From a checkpoint of a small transformer trained on Wikipedia: vocabulary 2048, learned positions.
MLP neurons of a small language model. Each row is named by its layer, matrix (gate and up: input weights; down: output weights) and neuron, and shows model dimensions 64-159. Each number is 500 + 40 x the weight over its row's rms, rounded and kept within 0 to 999. Numbers have three digits each. A neuron's up and down rows have the sign that makes its largest values positive.
Before each neuron's rows, "fires before" lists the tokens most often just after its 100 highest values on Wikipedia text that the model never trained on; "fires on" lists the tokens most often at its 100 highest values on Wikipedia text that the model never trained on.

fires before: "\n", " |", " "
fires on: " |", " "
L6.gate621:536478456461531523487510491472464475496555429518513480573520476507562494602467493562549494551503519474490529512517506549514491577496563561501560485574476485509556544469509476519414450507432511542523460513420520478514465446466469540449531497544487564515510464500515485507514508518537479517
L6.up621:445473432387518464442452481453489492455500477515568554531485474512524522496466512548500553434444473522543490491528505534530509475442509492519506502542461484531490445495543437547419550507432491570504473545458490506506483492490494524544535477516523461539528461522526569520473563564499522518
L6.down621:483484508414464496440505495486397484470451541496484531550486554504543511509525530482513551476535493414458508525505490461514424546470536426551523539513495428463507438481514466465483443516545505535487516557483502487478529511514523551502485472517477551513511580459470573470572495548445446511

fires before: "|", " |", "s", "\n", "|---|---|"
fires on: "\n", ":"
L6.gate790:556460444444528500548503505495560493488512442472479520538466477530481450529456494452469508559581538568496537488520492471484463502507569459501534453477499536497458545483408494498485533473518523507486452500430414532479515564496524501462515486524472477544497456523438541531468512523504521458
L6.up790:476549534400474470454546492494512480509550441543449540462462420472468505481498519503522549479465564499535584450499532457586515438493573422528499428523503527488558530477524569460518442502414527528510437550455470498503579545502470509525489550513484532511494477478538412514491553526520467530
L6.down790:526467468506490468513473480518495506525578417519482452498528472517464467470467379563465538537497473456546580492492499499539518521534451479522438455513496585578508531466459464520524499446491489511524468488505483557477510568522433485546461576428478417497471458486490522508528497485512482427

fires before: "\n", " ", " |", " 0"
fires on: " |"
L5.gate989:504440519530534505496519432487496531518485479510603503491465496543508516514519498458486494500424498489543520449469466471476527504503554568412552476469545445530493558459452514492447516486395524529496462497476498531488510461485438454485468494517513464520485464479506526536483509497525508521
L5.up989:513539493478531550573489544463512479484450525450530479526487441531468518554518520414511482517515569551515529555556480503486518511482573475554521471490481489537480566490536474455441466479503530570433436528473480485521520489546483504548527510524473456553532520524474530473512540518502518488
L5.down989:522468521423530523493497538531474490449527531489517503535526516501523456503532531585484490531552459454511522465486539513585458578522566492499454506551513509498496474428479451511526474546535507517470517561463490426565541502542460485493524547474464517490476507495523562498563486537444506518

fires before: "\n"
fires on: "==", " =="
L6.gate452:508522501433531487470477498480512508531514441526533491548489398506490494536472536484540492433553509490457550465456472503532498555478495465465462526533483559492560466474547470454474474452504563539506493505517482496503480497492507514514481488496508513460523500473446576540561507532508494481
L6.up452:508499488445515518510471517476405484507500590480514482569448476485427537449533532468548418436453549498461511550489490463451547463424551512503467475522523515514532489469505510479513425552519515517478464507525511500524471464546551441561520534451463500476546534488532538531536511599465501481
L6.down452:480612531471516483554454517491487476474463502503463517435515464532502538539541477554498522523480481461440524498489512563475481543498496513575509523550516530488529485514470529488557519498474498480532497462498468504516494507425510518536503513547469492468531500522491518501541512525499414458

fires before: " |", "|", " ", "\n", "===", "=="
fires on: "\n", "s", " ", "|", "-"
L6.gate399:547440454552503496527437452460600500529487522508489477476480490502469440466434440508500562489544480508563510446527466433523488523501475517483489548487509501496464437559430457424511516493460464461512510499526542522449423474524499512467476558507495516536530550467481535493485464496534503526
L6.up399:460516485519468478478572542563496564478542517497490518503476554472454501400495457534475481496447508504555535436579568515489489476482531478567541481486517585504514598453546478439529568552450525539548510443434474479592487445492496474530452554546494478470464523484527470553438449537518491596
L6.down399:496553483580497552440566507538470484512496457523503467497541493582529506493524447486504481488515518554514498530463419487541451515489525437519487443459528474534576502554495541511516498481513482460473479488580514503447498535461479513491522478509487514521509434491367492435516525438478496623

fires before: "|", "\n", " |", "00"
fires on: "\n", " ", " 2", " |"
L7.gate332:495523436412527481505467518485524539413476425551489527496476461500515482477468519444539544476512488557477522447476523481465562480419508476482520438490497528609528552458462482491450461459472492502500455516486484590496512498478530523495533535498492439516502501543473503528496514497506532482
L7.up332:558493449475513523485517448548507509502478476472536443597482453512527463543440526522549452523560514527525555504563511498540475507520516448514553505500539491568499542486434510507484502467478506511539530512467481493474534529420506537450520488546533486542582423517529489480499524470531430488
L7.down332:528488488446422506489490454483449507390533495433481475556408470572462537438471481564515558526417404494490485494476517480497484563514521492527560480538476470486501471440548472496493484535545585487539506471508496533549515486550440475551506541489588501602511515492498545434545545530465510454

fires before: "==", "The", "===", "\n", "H"
fires on: "\n", "."
L5.gate670:521459437440472490517528480509510490455455539519559530523568468565547504520509423465524468486483409438519447462538536503527491479442431503515431505579511519472518532526498491476518538573499447561568470456436456508452483499479453558455480487425498508499520485579511525469451491525525561525
L5.up670:476523450505488476564470517512507460457478493506441501562528505502494499499463474524387450453427583485525518437513587514472477498470488525534475506496539508527484488543449547530597542494477474526603523514494547536492476501502520456453519560525490560480492450532465473438412449529555513559
L5.down670:492509436544543538533516495502531430521431401531544423457480521473513482462443515471571524489504549532543561498545468552539521484526452593482405527479564523469445465499457546484470475502501453520568468511486554484509478568444521483523503530536436514554425466484516459445392539507560460568

fires before: "\n", " |", " 0", " "
fires on: " |", " 0", " ", " 1"
L6.gate841:568512475420509493479487513499434524474482474507587493497445463558564513499499469544485570515461447524549515462543536466479575499445567578536540457540499506483517515451435545458475517514439490645467474485453464493541504493527438558516496484529464459520514489548513549554478488575504461485
L6.up841:492519545501509509523479481478530520494475531494569550536524500500477455522501522491520522484487510551486495552504510505549532568487530496587511534518418476463543493454479515449457498450469492489517452519479439497423515496490523479571610553490518491496494517484478541492466520551465521542
L6.down841:497481510503461550527550425475400559532532523472455483547510511534553498532449543483470527483493510488508528444501464467473461536490495535512553549503521541495529443512617518463485472540528458508533518498519472511557477541471493503542525523466543461484494493475514507451545555570479483508

fires before: "\n", " "
fires on: " |", "re"
L5.gate584:567499541474473425523534542467486468466474562509583572495484511474493525523556474462459397506482450464470495500438477485468535554440518476495563520552443592504525550462542503485500508507490493541518503509428494540484471441460419515494506437457455500526549517479565503529426473602497523455
L5.up584:494503516519530571513466549428466487459494504474481511502483455537457484481440481523536418463434560497478446486451499481475469500461539411512519423525477544533539498472526525491504410529466510506495459516459595484528522405543524485481447498492528539477464500489522497544509581601497519507
L5.down584:467552521553551522477502548397444431584447500562436450441514604468454477528476496513502488484445513510505496477481481540488473438573454505520483423456517524496476452522397523494520512544528487492556440505506511438523493508497438490492537494547512547548482493497550476541508578510563545438

fires before: "\n", " |", " 0", " 1", " "
fires on: " |", " 0", ";", " +", " −"
L5.gate1019:490465448519516535465541451425590503503443452502538538512439527536488460535458491533493574585526517527491513567392492466554459477510497527500546499501459510565437484496499443466527494518482450546453525518538561541493549498507510460484481545493453441544497529541544557469471488481518528516
L5.up1019:498486482491524476487545555469430495570540384519512544559412573495520540485564497542476511561482510524470478453455550542440493500503533494478560441423546502518493513514354474466536484581490578499436539473509491468460565522508510604530501458523429474487499560624548499528482556470530479481
L5.down1019:562531553445481516460483528513421463477511427511545502472476544497436493429495492524533554485459470487489507482479523522382446505460551413496425479575508484551554520489424530526490407532517502551554469481405539472497466491554472563468517530421491534509526563545523495509496503540520505464

fires before: " |", "ch", "."
fires on: " 0", "day", " 2", " |", "u", " 7"
L7.gate528:489485434512524498556486570491548551516454493459513576528530513482526515557516510484508528443493519529472456471426558481522514497488502473545483483439487506550501393455509458521564458517564529506476509599623474472504467541568545429512435492507557464504600529557473507532498521526479520479
L7.up528:497514480462461486409514464519500448484487555586532530498480580552486491478445446477470540474375468491566421563470550580467528500473469569488461415527447471517493560481457446484488517520510475579496501522483557423519537511509503489436494546491499535551535481506545457419506594436497468563
L7.down528:506472496508434535522484517483504513490545496494521514522495453462478527488491480504536487474477464500450467500519514420512494551404437427497554473452499516510559467516465501475540494572479527481509515486565487528515426557603540500577444471482461483528457479511447475482555527599509508489

fires before: "===", "==", "The", "|", "In"
fires on: "\n"
L6.gate310:500375486509465412502512485501553493537532563492457464428494432513439426422486503505558520503492490453498472465528514506531524461478491564580506536533459434503490500509542520492508506577546464534527526541417493482490483487485465544474516513498505530548515473475490553493490506516479492490
L6.up310:524473512535505442554518585459510478517552550495486471413535551448530470461513557557516461565469515520530452454459518488513503453489553481454514507503522432520547595494461571447489521492502487460498492504443459529481505555471532505520417484499521536504489508448500504491550486518474497579
L6.down310:482570454487501491592492560474539459478456441484449408505459481514546515464465458397475499467496458486517501474534510506419515458498515483408556564465490490562526489475448459510500467492505505453466511451524516554519480457431559460482485512448463472481512489525429478515532515474506487489

fires before: "|", "\n", " |", ".", "th"
fires on: "\n", " 0", " "
L7.gate416:497470431413510537493508479499539535493543507440558513491491473517516476527472518524535487522492480536559585544475499479492559477459507500497521496496480571587473519436513478530474469522488524539500449586438498522529539484471571535421521531481507573546507520520471491476464493480500547513
L7.up416:480470449470443558443519486562509576489572511546579497549517506519540450502459520531538499551439517532536556545460506532500459482501514472468495462471499471552538547500497506552490480498408522546506543533498489518498544493464555513555525521510477406552468477611518506552506538470534481418
L7.down416:489488505511430549473502546473475513449564557492486450536496521570492503445447452500542509475452501510490471519485483473483459543500561501494521465536477530472505503444511479453519488549519516448487476464477561483582476481544548503500457542481537458569542508505539583510493515531433447556

fires before: "\n", "|", "===", "The", "-", "N"
fires on: "\n", "|"
L5.gate537:550471517446520443534575545485532515518524560482489488556526481514475468476496533508541604474545464483474552549449556482505492491476428466458530496555410546519484501477491492484490569567523511540502493538413436496505491519563527559408461517495395509494480580455528448494517463486508488427
L5.up537:504476496507501493512514537485451480540494512489403552510559545528459511493554529486507486446483466503613494522529464466537417447502518506566453513532506460496519517480445513499527557538467531533497527496553422579518448558494510446438573479496461541524440501460458479438476522479485487448
L5.down537:559510514524522540532465489476493473459427505504494438494433477434527558521504517558481491512464403487509497469537453481481503412530468473507513542467460508491503477499415490511462511451505520515469522497508494486474526485554561430527468467497505507480481495539528459438483570503478477554

fires before: "\n", "|", "-", "===", "N"
fires on: "\n", "-", "|"
L5.gate150:527482511492520426530523534517483485525495498479482433462501491438490515479489491488510539524538451496552533526501498496530483485506543535451458510495502497500508538465541537424517594533485462506531576502438460488536559535565514535525480460462504547508471576518531535532503422522520481462
L5.up150:510530508508492492498502515463570467449504555491436569452578534502413432508477454507564528458529520536486525465440454475556463514481511434511503531499521532542505485458605486439510493505544511505498457478490448524517527542504489528483485443603512499537499540510497533400493461448497413507
L5.down150:545532461535543530548530540513458525529461473504505451509440503431530529496510552493498448494490465509526487549496515501473482519450467487506527515464473449553566543501545545514506568519487535421538490511576488493521479482510531508514535490476466537493493507493387385471473491474476451520

fires before: "\n", " The", " He", " In"
fires on: "."
L5.gate838:524545495396491539542517542521555516509527500503459505542523429514484482525547513518515504492520465470465564500459509441512497510473488477483537516584470545505502474502489509430485527473492456525619453537462465525525441490504498537541528497455437483512505553474531538533511463521501510476
L5.up838:541537550468487547634505468421529483479381582472471533471496561562492508516586543469475496402434515490500537404538494455462496478531454489620468565521512419499459437551476520501581464549469480508515544482504547536492502465528471457481549483538492521499518565480534514515537498480513497555
L5.down838:474500501549475471552535490502499540521384542499506496468509432464487504556538519502488478509533452502496564507522477547481480527491495522589501557503515496467490441555496452496472530489468438499443472485476491482440506532482475487558495470567477538461490524514460437483497517501490523586

fires before: "\n", "|", "-"
fires on: "===", "==", "\n", "====", " =="
L5.gate884:515468519420491536566497573560503507522570525482504504470498447532505456487463466499497437503609517444516539490493503483530508478481518486499524556469437554455509513456532449546471454533564506551478452474475507586562496412506498515548549478522427506513520500579468560497465479532489510504
L5.up884:518488493545475480507540540499411464544516560490483480474524607533497527471534498536470459476511474427513472570496495481462495491501522471466604514539476564504494431446483477579505485494564473520504524546415608486467469485497496510433460600497500487462504533467476533486489542479488425568
L5.down884:478498515514517504544494531459497485474453492482446577541502508543538539474558492520487429439484487463566503520474492580440520551493529495483466444463524499482457486601489514549482410518426491498493538476482488521501418482492532496519494493555505476465491522484535511520514492487496488472